From a checkpoint of a small transformer trained on Wikipedia.
Size: 6 heads of 64 (1 for keys and values), MLP 1024 SwiGLU, 20M parameters.
Architecture: RMSNorm before each block, rotary positions, biases, untied embeddings, normalized queries and keys.
Training: a variant of Adam for these matrices, 1312M tokens, 10010 steps.
MLP neurons of a small language model. Each row is named by its layer, matrix (gate and up: input weights) and neuron, and shows model dimensions 240-303. Each number is 128 + 24 x the weight over its row's rms, rounded and kept within 0 to 255. A neuron's up and down rows have the sign that makes its largest values positive.
After each neuron's rows, "fires on" lists the tokens most often at its 100 highest values on Wikipedia text that the model never trained on.

L5.gate711 [110 120 220 138 149 160  88 154 142 116 137 106 126 132 142 105 175 114 171 156  91  95 106 100 124 143 131  96 128 127 167 120  81 134  98 129 160 143 126 133 107 143 161 168  76  94  91 143 160 173 115 118 112  94 113 118 127 120 139 109 143  99 150 153]
L5.up711 [159 108 138 151 135 125 112 150 104 112 113 115 129 127 157 136 120  98  98 108 113 135 150 135 136 194 136 133 140 158 151 100 116 112  99  72 124 138 162 112 130 122 118 133 104  87  62 184 126  96 124 128 100 143 185 126 124 144  95 113 165 102 129 139]
fires on: "-", "–", "ber", ". ", "\n", "First "

L3.gate242 [117 127 183 160 120 114 159 102 137 109 129 154 106 102  97 118 140 108 133 122 142  93 123 129  87 121 155 141 156  87 154 164 125 148 148 175 122 153 142 148 116 161 103 128 126 136 113  94 151 118 135 151 130 119  85 135 169 136 137 126 120 108 107 149]
L3.up242 [104 138 106 148 117 118 116 150 150 119 173 116 166 135 100 118 106  94 103 111 138  96  95 107 107 100 146 106 170 110 130 110 114 143 130 125 141 104  86 120 157 119  99 135 102 114 171 141 158 134 118 151 167 102 130 100 157 102 128 139 136 163 127 169]
fires on: ": ", "\n\n", "om", "ff", "–", "on "

L3.gate306 [114 180 130 102 170 158 116 121 113 128  88 136 139 127 149 151 138 119 139 124 113 120 103 137 112 124 129 116 151 130 137  72 156 182  84 115 125 157 125 156 122 152 132 115  98 118 137 107 117 130 138 123 174 144 126 155 142 118 119 120  95 134 176 122]
L3.up306 [147 124 141 126 106 118 140 124 171 123 115 115 126 160 122 153 134  98 106  78 158 125 120 150 120 126 117 110 106  80 129 118 111 125 129  72 161 141 110 100 116 121 213 133 153 118 112 127 150 138  99 105 158 180 112 131 124 113 153 132 129 115  99 129]
fires on: "that ", "196", "200", ".", "201", ": "

L3.gate134 [131 133 144 146 151  92 149 164 151 125 100 158 105  96 148 175 110 129 127 124 119 123 150 131 118 118 116 127  98 119 113 141  96  84 148 115 137 166 130 160 164 144 134 114 180 145 138 124 123 148 120 120  86 150 102 103 100 140 134 144 146 153 171 115]
L3.up134 [151 146 131 132 105 120 120 156  96  87 121 144 119 100 111 149 114 157 110 121 143 115 145 114 172 157 130  86 144 107 152 123 155 100 140 102 121 142 121 144 177 146 128 148  93 147 130 144 107 113 166 124  75 128 138 155  93 111  82 131 146 120 134 141]
fires on: "and ", ", ", "then ", "in "

L5.gate78 [120 125 155 160  83 147 106 117 110 177 120 127 145 136 147  95 121 140 124 138 113 174 144 150 145 121 121 109 117 114 156 123 151 133 145 131 166 117 136 132  59 156 102 194  85 133  86 131 151 103 170 134 171 141  95 152 120 139 147  88 130 113 166 149]
L5.up78 [108 129 132 108 132 136 167 144 141 147 125 150 104 160 111 149 129 108 117 132 122 136 130 104 139 140 106 134 131 120 163 147 132 150 181 146 127 160 112 130 130  59 170 152 126  94 137 129 124 139 170 135 136 120 122 113 117 108 112 119 151 181 113  93]
fires on: "N", "| ", "|", "2 ", "10"

L5.gate721 [142 106 111 121  99 118 147 106  96 115 120 135 147 106 131  79 125 102 174 132 129 147  89 122 163  85 175 133 131 152 123 169 148 122 179 101  97 127 132 116 102 144 129 127  97 150 127 128 151 170 154 102 110 146 101 115 126 143 122  95 138 139 143 109]
L5.up721 [130 101 150 126 129 126 126 144 144 124 130 106 102 129 175 154 159 112 118  91 121 155 138 159 127 159 140 136 121 147 116 161 119  78 125 120 131 135 154 121 108 144 118 148 127 155 120 110 145 141 134 114 106 117 124 171 101 104 118 140 121 115 107 108]
fires on: "\n\n", "\n"

L3.gate962 [127  99 136 119 115  89 126 148 106 141 101 134 127 117 124 117 125  92 138 140 129 124 130 111 133 118 144 151 106 125 134 128 118 133 197 113 138  87 125 153 124 138 139 122 135 103 161 130 151 153 140 115 117 161 148 140 127 130 122 178 114 106 120 119]
L3.up962 [157  97 165  77 150 112 124 131 133 114 101 106 102 153 132 119 150 157 111 113 126 121  69 127 161 144 127 137 112 150  85 183 131 125 125 107 147 121 150 112 131 133 123 125 120 152 117 105 107 109 170 117 147 168 149  94  89 106 131 113  99 106 166  92]
fires on: "\n", "\n\n"

L5.gate504 [106 116 135 111 113 141 157 112 148 149  74 171 147 102 118 145 139 154 129 113 139 164 127 115 127 109 124 133  93 143 126 106 104 115 104 178 152 131 130 136 122 127 127  73  90 110 130 115 130 103 116 157  99 132 133 127 164 152 136 137 136  79 144 149]
L5.up504 [ 87 122 147 136  97 127  80 139 128 161 107 138 140 159  86 142 129 110  81  99 143  89 152  94 143 177 129 138  90 140 146 109 139 150 136 131 120 127  80  90 101  70 150 144 126 150 112 124 128 140 140 136 148 107 119 137 149 161 113 124 173  97 127 163]
fires on: "== ", "==", "=== ", "===", "America"

L3.gate840 [ 80 119 140  87 125 111  84 162  77 128 104 122 114 146 123 141  94 135  99 112 144 105  76 131 127 105 110  83 135  92 138 126  75  90 125 115  85 125 118 166 175 131 130 116 102 143  76 131  90 127 182 140 127 138  98 117 134 165 129 146 148 108 156 115]
L3.up840 [138 105 110 124 166 171 122 155 123 115 127 133 113 162  72 101 153 128 190  93 129 115 148 152 131 128 115 121 123  82 201 120  63  98 128 176 150 191 145 181 149 122 155 102 104  75 132  66 116 135 143 130  91 114 113 140 109 113 138 108 126 139 132 142]
fires on: ", ", "a ", "while ", "and ", "one ", "then "

L3.gate140 [ 91 133 146 121 105 121 138  93 155 142 106 102 126 141 165 118 126 119 144  72 172 136 101 119 177 133  80 133 161 134 114 201 156 132  80 178 107 119 151  99 128 130 108  84 147 128 103 119 144  81 133 106 126 165 146 123 141 125 118 132 154 108 159 111]
L3.up140 [111 111 114 117  85  85 139 136 113 104 135 111 153 104 144 136 140 181 118 109 139 123 134 121  81 175 128 152 131 174  80 111 154  91 130 169 103 146 133 126 143 148 120 137 173  83 111 111 111 117  61 137 131 139 160 122 153 133 149 148 123 168 132 118]
fires on: "of ", "the ", "for ", "ily "

L5.gate873 [167 118 135 135 154 141 102 107 155 163 117 124 149 114 117  79 128 147 130 113 141  80 116 122 165 120 146 160 120 140 152 128 153 135 100 144 132 150 146  98  96 145 101 128 133 132 119 106 131 139 155 117 127 139 131 117 162  99 112 114 151  89 100 146]
L5.up873 [109 105 128 134 175 107 106 142 123 144 127 148 176 116 111 170 113 106 150 175 147 124 148  95 145 165 124 116 150 126 130 125 116 158 120 122 117 156 135 150 157  95 130 109 142 185 125 126 118 141 140 129 101 113 134 139 186 130  95 129 143 102 164 158]
fires on: "==", "== ", "ot", "role ", "=== "

L3.gate112 [122 164 124 124 181 131 143  96  89 116 127 129 104 137 152 129 136  84 136 155 117 113  98 112 123 124  92 136 137 127  95 153 126 122 155 128 117 155 119 168  90 162 133 135  85 119 107 119 114 134  53 132 136 119 115 130 132 151 131 109 118  56 142 108]
L3.up112 [ 97 162 140 127  78 136 121 131 110 115  96 118 121  94 141 117 122 109 135 112 159 120 138 123 128 125 102 113 143 139 122  99 166 141 154 153 127 148 111 163 123 127 106 123  77 135 107  89 121 117 141 111 140 137 148 148 103 154 125 136 144 161 187 163]
fires on: "ly ", "ely ", "it ", "ally ", "and ", "ently "

L5.gate1016 [103  84 136 158 117 142 133 123  89 158 116 112 142 127  97 121 104 132 152 110  98 126 147 157 123  91 131 130 152 105 100 153 139  84 171 107 129 117 133 138 142 132 124 122 152 110 116 171 141 114 152 157  76 154 124 115 101 136 163 134 119 105 178 132]
L5.up1016 [119 148 164 129 121 154 130 112 128 126 127 178 136 141  97 134 129 113 104 100 138 148 123 101 125 139 109 139 100 119 153 157 134 145 135 115 111 134 139 150 133 104 151 147 135 134 133 131 148 114 193 142 150 129 134 171 119 131  92 130 158 125 139 112]
fires on: "| ", "', ", "0 ", "1 ", ": ", "2 "

L3.gate355 [115 139 120 125  98 129 110 143 118 150 119 112 126 104 148 122 134 137 124 101 120 145 106  92 137 145 154 125 107  91  95 152 124 121 143 128 163  56 119 155 144 137 132 142 126 119 155 121 102 148 191 143 112 191 161 137 108 151 109 159 102 160 168 127]
L3.up355 [162 130 122 154  70 127 132 169 122  82 149 123 114  87 144 121 171 154  75 126 121 145 136 118 108 161 142  99  98 138 111 116  57 107 132 151 130 129 165 168 143 140 152 142 133 122 138 102 139 159 125 125 104 148 157 108 102 119 144 123  96 101 154 155]
fires on: "\n"

L3.gate797 [ 96  99 174 119  97  95 123 134 154 187 145 134 112 110  75 116 133 135 132 143 178 122 143 127 162 113 146  99 121 114 148 147 155 114 133 152 116 132 100 174 106 131 113 103 115 152  91 123  98 128 151 109 123 116 127 127 156 109  96 176 132  92 130 121]
L3.up797 [124 145 103 127  87 103 137 139 111  95 173 152 108 158 175 163 104 125 127 111  89 152 167 114 123 141 169 111 114 125 158 130  91 154 109 100 125 134 106 170 110 142 102 135 126  98  87 136 124 154 167 140  92 107 136 140 139 131 163 157 119 159 135 136]
fires on: "and ", "–", "but ", ", ", "she "

L3.gate99 [135 143 126 126 113  78 131 130  85 159 124 152 102 103  84 155 139 177 144 141 158 133 111 133 103  96 107 101 106 136 117 142 139 122 160 129 101 113 166 153 151 137 149 135  78 120 103 133 119 126 123 130 110 166 111 116 152  86 139 106 126 158 137 119]
L3.up99 [150 135 140 120 126 141 130 132 103  86 111 119  97 111 111 133 175 143 127 139 158 139 112 111 112 105 174  98 124 132 157 121 155 110 132 154 142 119 114 107 129  99 144 155 127 138 138 138 130  63 136 102 147 145 139 115 118  93 174 145 133 104 142 159]
fires on: "to ", "for "

L5.gate989 [165 124 123 137  83 124 109 131 147  84 155 145 164 144 112  93 172 142 128 134 178  95  97 137 161 114 116 119 145 106 177 110  55 145 159 132 138 133 141 117  71 147 104 134 114 118 134  66  98  97 119 139 132  99 108 128 144 116 140 121 112 125 147 159]
L5.up989 [145 133 145 144 150 144 156 150 145 147 137 127 128 195 132 144 120 149 172 141 101 108 102  86 136 138 122 108 159 107 126 128 111 121 135 157 137 150 135  84 138 125 138 110 124 161 129 143 116 142 132 118 106 120 156 117 170 149 145 167 145 100 130 173]
fires on: "==", "== ", "N", "Ch", "D"

L3.gate757 [118 139  60 104 174  98 158  90  93 110 128 176 112 147 110 154  73 157 118 111 173 138 135 108  94 142 151 151 176 107 150 148 126 153 184 156 114 121 106 182 120 119 154 166 142 117 143 133 102 145 127 141 111 164 170 121 132  99 111 109 125 134 137 156]
L3.up757 [145 105 114  80 149 133 126 153 107 147 142 173 143 116 130 125 120 134 170 122 169  88 101 125 130 118 149 151 148 112 131 125 173 132 156 144 113 138 139 116 123  70 135 102 173 111  88 145 143 148 102  96 130 141 127 132 105 129 150  81 116  90 113 138]
fires on: "- ", ": ", "to ", "of ", "for "

L3.gate604 [101 117 125 143 108 152 153 102 113 131  85 100 136 146 185 142 147 152  99 134 159 163  91 145 116  84  98 144 133 133 119 150 184 142 104 118 119 163 145 134 156 113  94  70 108 130 129 126 137 166 134 133 133 105 139  85 145 154 137 122 130 125 120 125]
L3.up604 [149 141 120  75 141 104 122 132 156 155 149 105 112 139 106 133 134 139 110 165 124 114 145 161 170 133  99 102 110  85 161 130 152 116 148 156 115 163 119 141 135 156 150 126 108 146 135 131 121 131 102 119  83 103 120  85 138 166 136 137 133 126 123 200]
fires on: ", ", "ed ", "and ", "that "

L3.gate38 [133 149 156 146  98 124 120 159 139 151 172 118 119 124 116 103 138 133 118 120 105 104  99 132 140 125 135 144 138 105 137 130 137 141 136 168 177 159 145 142 154 134 168 145 118 110 151 121 154 108 151 122 127  98 120 114 140  91 103 134  89 171 113 140]
L3.up38 [139 151 125 148 110 140 114 142 136 101  85 177 152  89 106  98 134 102 165 144 149 107 116 136 132 142 124 119 136  96 140 142 140  76 154 141 148 136 163 131 123  85 149 158 131 168 114 127 118 114 151 150 117 110 129 107 123 133  75 125 110 126 124 152]
fires on: ", ", ".", "(", "i", "'"

L5.gate170 [ 99 138 127 136 164 162 112 106 150 106 145 124 108 113 122  94 114 137 133 124  93  86 110 105 135 113  94 175 164 115 111 151 158 118 141 132 144 140 118 156 133 114 144 126 129 128 116 145  92 145 111 108 128 107  72 102  86 129 152 181 182 144 135 113]
L5.up170 [127 162 116 119  93 146 159 148 124 162 114 105 120 125 147 151 123 162  85 109  96 126 143 100 192 140 115 139  97 147 128 136 126 185 140 103 122  80  61 151 155 110 119 105 103 108 133 170 118 147 136 111 163 131 103  96 139 165 157 144 144 130  99 126]
fires on: ","

L5.gate277 [ 73 157 128 116 123 111 122 130 127 190  91 146  97  93 147 137 178 173 125 164 140 138  93 110 112 110 119 132 129  96 186 135  54 143 107 188 143  97 104 109 109 146 163  98 127 167 133 125 120 108 150  99 137 144 121 112 127  99 117 120  85 127  90 142]
L5.up277 [131 139 131 148 126 133 133 133 143 125 107 109 116 159 142 124 109 169 120  87 171 125 121  78 125 103 120 114  95 127 124 151 186 191 188 154 146 123 130 141 124 145 132 105 106 132 118  71 115 174 131 119 111  99 125 105 147 114 133 123 127 132 106 124]
fires on: "D", "6", "J", "8", "7", "1"

L5.gate215 [138 112 135 112 136 156 141 109 103 175 113 116 125 127 109  90  99 125 129 172  96 103 109 128 129 128 171 120  77 113 172 130 106 116 134 107 114 132 130 103 107 118  69  82 123 123 113 141 136 135 149 108  91 135 145 131 132 141 134 172 128 115 144 154]
L5.up215 [153 155 138 113  92 117 129 196 121 129 151 101 137 147 110 150  82 186 102 131 133  79 141  97 148 138 101 152 160 143 134 115 107 170 135 147 173 103 104 144 150 117 126 126 144 124 153 140 151 118 109 160 158 142  89 177 137 177 109 159 122 143 128 130]
fires on: ".", ",", "\"."

L3.gate88 [131 102 147 115 152 111 187 128 121  98 124 134  82 118 118 107 112 132 142 118 108 172 140 120 137 157 158 164 127 143 112 147 142 120 105 150 116 140 163 157 144 129 192 131 124 161 117 152 118 122 123 100 138 166 152 155 120 110 142  71 134  86 134 145]
L3.up88 [150 152 139 138 115 171 116 133 131 156 112 156 141  88 151 120 130 134 149 103 134 140 110 190 120 125  98 111 182 119 147  91 150  96 121 122 133  86 139 162 130 125 131 125 135  97 146 143 118 103 129 118 145 147 133 140 111 140 124 119 138 146 118 127]
fires on: "— ", "an ", ".", "a ", "way ", "who "

L3.gate198 [138 139 108 132 138 137 170  99  94 183 121  96 125 128 142 103 139 146 133 123 121 152 114 107 109 133 169 141 118 125 136 100 123 135 133 111  77 142 115 114 169 152 126 161 133 156 140 102 110 149 115  83 157 130 122 139 124 126 116 153 107 115 128 132]
L3.up198 [110 109 127 118 106 163 152 144 138 149  92 109 148 109 139 156 113 137  94 104 135 126 137 101  82 103 122 159 136  92 113 117 139 148 128 139 150 154  97 113 115 103 140 203 148 128  94 135 105 107  76 123 130 168 134 133 147 144 130 132 126 137 144 190]
fires on: "that ", "to ", "ing ", ": "

L3.gate486 [133 155 137 118 130 133  89 123 119 164 106 143  93 140 110  95 113 136 117 106  79 124 160 153 154 121 124 125 168  82 126 140 125 117  99 103 112  96 127 174 140  96 159  99 121 107 136  95 107 126 140 122 113 179 149 125 111 165 117 134 130 136 113 142]
L3.up486 [ 98 158 132 131 110 138 120  89 148 150 113 102  92 132 121 149 119 120 141 140 162 106 158  65 121 113  76 128 128 163 139  94 156 151  99 145 133  75  94 172 113 116 129  81  94  92  98  99 138 143 126 141 121 132 121 123 128 110 125 163 199 101 140 126]
fires on: ") ", "1", "8", "0 "

L3.gate391 [123 131 161  88 148  99 174 139 112 113 138 176 140  94 139 126 123 129 135 120 128 138 114 120 106 129 135 131 132 108 130 118  88  98 156  88 145 156 131 131  96 120 164 156 141 196 113 101  95 106 134 121  86 137 107 117 122 124 148 159 124  90 114 168]
L3.up391 [111 121 157 122  88 117 170 153 104 115 119 142 161 108 106 117 150 142  99  87 106 136  98 158  93 149 145 148 155 108 134  87 137 147 153 119  89 109 126 136 127 120 125 129 130 178 140 108  95  93  84 130 170 124 113 107 150 126 126 152 158 115 111 162]
fires on: "\n\n", ": "

L3.gate455 [117 162 157 150  88 109 143 121 120 160 125 130 121 169 108  94 107  87 131 146 173 132 143  99 130  91 170 152 107 124 129 139 136 162 133 144 140  96  92 131  93 142 105 125 107 145 108  94 117 133 163 151  97 122  77 116 125 121 111 152 116 158 123  91]
L3.up455 [112 114 140  86  92 109 135 115 123 123 151 131 135 168 122 171 116 118 149 129 147 104 124 132 141 133 122  91 110 137 115 117 100  95 164 131 152 140 141 139 119 134  94 105 164 144 144 109 131 119 137 142 148 129 135 124 147 161 102 132 115 129 145 163]
fires on: ", "

L5.gate782 [166 146 135 105 142 103 104 165 104 118 141 111  96 149 155 148 120 124 144 178 107 111 114 144 119 157 154  96 104 135 132 110 162 192 152  72 130 108 116 136 107 154 155 134 117 114 123 139 121 125 162  94  91 107  98  92 140 108 171 152 139  90 100 119]
L5.up782 [ 94 125 112  93 143 148  96 107 136 139 121 156 175 136 116  95  96 117 187 128 141  51 142 128 121 148 117 120  94 136 161 157 122 120 156 108 140 155 134 113 143 119 149 158 107 158 149 114 137 112 137 124 127 158 111 107 166  82 134 118 147 125 155 154]
fires on: "el", "n", "El", "G", "k", "K"

L3.gate296 [108 125 129 116 104  89 147 119 114 142 159 122 100 103 148 135 126 119 113 133 126 134  88 131  97 113 145 140 115 106 110 120 173 137 127 148 105  87 136 144 131 146 117 129 131 144 111  93 136 125 162 101 153 139 143 122 108 143 129 135 101 131 134 155]
L3.up296 [188 120 107 112 138  97 142 197 112 135 182  93 135 116 103  97 142 128 122 119 135 132 124 124 123 150 164 102 149 147 154 133 141 108 128 151 147 130 154 139 139 160 136  97 123 120 121 158 140 129 133 122 130 111 155 130 132 147 103 109 120 131 145 130]
fires on: "\n"

L3.gate429 [113 121 114 126 158 105 158 128 152 147 115 179  90 104 149 101 161 118 117 100 129 152 108 102 108 157 177 132 131 124  92 143 113 123 137 106 126 122  95  99 116 110 157 132 123 161 123 146  75 128 137 101 107 165 142  48 119 116 148 153 139 125 112  98]
L3.up429 [121  91 122 117 127 134  79 135 110 134 145  88 123 149 158  86 148  99 149 128 108 148 132 136 126 119 117 128 156  98 116 129 147 115 131  91 110 110 110 117 173 122 125 123 131 131 134 104 126  59 132 144 123 173 177 148 129 169 129 157 119 152 163 114]
fires on: "a ", "were ", "an ", "=", "of ", "are "

L3.gate124 [ 92 117 156 112 103 118 136  96  77  87 134  90 135  95 130 115 106 156 177 137 129 122  98 126 135 130 103 138 122 112 153 122 173 156 145 134 129 119 149 151 112 115 132 175 119 167 139 114 130 137 159 133 136 134 132 131  74 118 156 144 114 119 143 137]
L3.up124 [134 145 128 180 152 107 152 163 183 152 146 136 142 114 123 183 141 125 122  89 126 126 129  95 156 123 135 102 154  99 132 146  94 138 144 107 139 127 120 101 132 111 106 131 132 125 105 110 102 142 137 103 112  91 143 129  81 142 148  98 133  95 136 117]
fires on: "in ", "3 ", "| ", "n", "5 ", "2 "

L5.gate103 [170 109 150 113 137 134 136 133  72  66 135 130 132 112 155 155 123 151 142 125 157 112 120 171  94 114 152 192 157  80 165 127  83 141 118 152 134 119  88 173 133 155 186 147 186 155  90 160 153 111 125  74 147 134 127 169 167 109  80 133 160 142 118  97]
L5.up103 [141 180 113 141 116 131 106 141 146 127 132 171 125 180 125 125 142 112 142 129 115 110 151  70 113 122 127 157 126 160 142 161  89 114 137 144 111 135  75 161 105 144 133 111 172 105 114 145 125 140  96 144 129 139  89 159 135 125 117 109 118 165  98 171]
fires on: "- ", "D", "\n\n", "i", "/ ", "us "

L3.gate419 [149 143 168 138 132  82 136  78 128  80 127 133 169  92 168 138 101  75 147 145 146 153 155 158 116 130 122 156 166 117 145 132 148 164  81 147 142 161 152 164 111 105  95 195 107 134 148 150 151 115 136 151 121 127 129 104 125 151 133 125  92  96 141 144]
L3.up419 [100  97 108 105 105 100 113 134 153 132 103 153 140 130  97 161 140 134 134 115 100 175 110 108 132 138 126 161 123  80 124 126 154 104 108 158  76 131 151 123 108 139 139 148 133 130 122 111 163 124 124 103 121 105 133 136 144 113 198 127 159 150 150 151]
fires on: "- ", "0 ", "0", ": ", "on "

L3.gate33 [134 104 168 142 158  88 113  97 101 120 125 105 131 108 148 119 105 119 105 142 152 111 132 143 171 106 137 212 204  87 162 147 127 124 102 164 117 116 154 132 150 171 162 147 115 101 146 125 128  85  92  87 156 174 145 184 133  82 105 109 146 130 131 117]
L3.up33 [102 130 123 122 135 106 163 139  91 121 169 147 200  91 129 122 121 154 113 173 132 120 144 123  87 100 124  92 122 172 103 126 170 119 121  70 121 136 137 163 100 112 129 139 168 144 105 149 128 150 125 118 142 142 133 135 139 133 128 139 148 119 138 140]
fires on: ": ", "at ", "of "

L3.gate856 [129 137 125 111 118 135 156 149 105  80 168 146 122 132 102 145 109 119 135 144 124 128  91 126 134  95 172 101 117  78 143 120 116 124 158 139  87  88 105 133 166 127 162 131 159 108 118 185 101 132 155  60 149 137  79 127 101 105 170 168 139 121  79 128]
L3.up856 [164 105 157  98 122 130 140 103 108 124 130 148 118 127 145  92 128 132 124 134 119  79 149 118 118 142 157 117 132  99 158 138  99 151 139 116 131 181 135 169 117 178 124 111 112 156 102 102 137 115 127 118  97 151  88 120  77 130 151 111 128 113 154 172]
fires on: ", ", "and ", "; ", "/ "

L3.gate901 [183 152 140 126  98 120 130 156 153  75 142  93 126  95 116 116 121 108 130 140 100 100 109 126  86 142 130 125 146  95 164 118 106  98 156  98 124 152 142 118  85 150 151 121 121 129 130 123 155  99 117 126 115 131 133 138 104 140 165  99  90 120 151 106]
L3.up901 [146 167 131 111 114  89 118 141 146 102 121 158 151 131 164 125  73 175 111 108 132 131 141 117 114 135 103 112 105  83  91 149 146 158 138 138 127 119 148 160 145 158 112 149  71 114 126 132 121 123 166  95 159 167 121 173 120 131 147 130 116 128 165 131]
fires on: "his ", "her ", "that ", "- ", ", ", "f"

L5.gate125 [127  93 126 138  98  98 158 153 141 106 140  96 121 125  92 119 133 158 132 135 129 188  72  88 139  85 146 101  86 149  99 153 157 115 130  93 147 190 124 149 105 140 139 104 130 118 118 132 119 133 134 142 141 129 134 130 128 162 163 164 116 144 106 121]
L5.up125 [193 120 115  87 107 161 107 162 122  71 173 126 116 145 151 128 168  95 109 134 140 113 120 107 171 155 145 100 118 130 174 139  91 135 130 138 152 156  97 146 141 123 120 139  87 132 149 103 139 109 122 138 110 132 129 181 123 119 130 116  98  99 142 152]
fires on: ", ", "g", "el", "(", "and "

L3.gate714 [138 109 112 140 110 101 102 144 124 146  99 105 113 131 134 183  93 147 141 143  97 167  80 132 160 120 115 160 135 108 112 187 165 124 158 144 125  53 124 151 170 170 136 116 150  97 122 155 130 141 122 149  82 207 132  99 160 142 138 127 118 141 126  97]
L3.up714 [143 150 119 128 108 139 128 119 162 174 125 146  95 174 116 104 145 167 115 159 146 100 109 112 100 124 120 173 138 141 136 151 120  83 190 134 122 129 137 109 150 115 132 176 151  69  75 158 126 107  76 159  89 128 138 123  92 130 149 117 107 111 136 100]
fires on: "of ", "to ", "-", "the ", "its "

L3.gate530 [132  99 132 111 138 140 115 167 118 119 111 146 121 145 165 108 130 111 117 107  64 113 144 145  80 110 145 141 172 131 126 133 148 132 128 145 125 151 115 102 110 163 141 148 192 123 118 118 158 115 146  89 169 142 147 156 127 166 167 136 117 169 125 135]
L3.up530 [119 106 135 116  93 107 116 109 156 136 169 154 141 126 118 121 102 145 147  83 159 143 128 145 149 108 123 129 118 133 107 136 182 123 148  82 166 132 164 122 174 142 122 162 159 117 184 115 115 117 107 137 174 143 110 136 193 131 127  92 120 147 108 120]
fires on: ": ", "Women", "?", "196", "te", "ti"

L5.gate645 [152 113 155  99  90 135 105 135  84 130 106 134 134 119 129 128 133 128 119 160 106 121  88 123  97 154 148 130 104 117 150 137 117 122 176 158 117 106 142  97 124 175 105 127 136 130 120 145 128 176 155 129 125 118 110 119 109 136 114 162 118 106 166 119]
L5.up645 [141 113 147 134 105 134  80 120 142 143 107 155 101 131 142 177 133 102 128 123 148 147 119 113  99 145 148 120 146 124 118 156  79 120 125 128 142 101 128 112 112 161 137 136 169 169 124 131 155 146 143 124 139  78 147 125 128 143 104 132 148 130 105 146]
fires on: "\n", "H"

L5.gate915 [144  81 117 136 163 137 130 142 106  75 134 119  76 171 134 117 192 112 140 161 121 160 163 189 115  78 164 145 132 159 108  76 126 142 134 157 120 131 125 110 123 152  93 126  97 128 110 109 142 113 130 154 122 129 127 120 176 131 115 125 126 134 127  79]
L5.up915 [ 95  92 140 112 143 112 169 132 110 165 147 123 118 133 139 152 119 156 124 146 112 117 126 122 146 124 123 111 141 102 138 150 130 116 136 158 120 137  97 101 166 200 130 100 117 120  85 145  83 129 153 136 108 161  80 131 160 113 169 160 168 140 137 123]
fires on: "W", "T", "H", "w"

L3.gate353 [111  68 163  98 148 120 149 122 123 134  89  95 102  82 114 139 147 141 150 168 135 149 117 117  93 116 123 157 103 154 120  98 113  95 161  97 129 174 163 110 138 140 141 137  91 126 134 118 160 128 112 132 173 114 116 133 170 124  78 124  96 134 131 114]
L3.up353 [129 150 140  85 124 124 128 120 130 116 161 110 121 121 190 129 152 109 137 134 166 149 124 134 151 155 127 111  91 137 140 157 119 131 122 116 138 167 130  87 142 142 132 155 115 137  84 140 149 149 120 131 143 116 130 146 163 121 145 153  88 104 134 102]
fires on: "k", "é", "D", "st", "w", "W"

L3.gate8 [154  98 126  91 136 114 166 167 142 137 120 115  95 134 115 112 129 135 136 108 167 130 143 108 125  97 179 132  97 115 140 103 122 162 155 118 144 164 136 106 107 196 113 161 125 115 114 102 138 121 151  87  92 162 140 170 118  75 143 193 117 140 111 142]
L3.up8 [124 155 159  98 145 123 127 124 148 117 174  98 154 138  64  79 108 143 108 136 144  63 129 160 140 137 140 125  95 148 130 107 132 159 172 178 167 105 110 130  75 138 138 116 138 150 144  90 160  90 123 166 145 128 142 100 122 119 158 147 137 152 141 141]
fires on: ", ", "uki ", "| ", "man "

L3.gate615 [160  86 160 127 164 134 108 107 147  91  94 141 137 101 134 106 172 144 152 141 132 143  98 170 153 150 118 165 160 129 119 130 147  96 114 143 108 144 160 140 141 110 121 142 112 152 137 147 131 105 107 100 135 136 119 164  91 130 136 130 159  97 128 133]
L3.up615 [150 117 164 104 121 125 117 100 121 125 105 126 118 142 111 121 144 167 181  99 129  94  79 146 148 142 157 147 146 112 146 115 164 111 141 151 121 117 154 133 114 118  88 118 128 135 113 125 149 101 149 107 107 148 146 125  95 187 120 103 131 130 157 133]
fires on: "- ", "1 ", "0 ", "+", "3 ", "2 "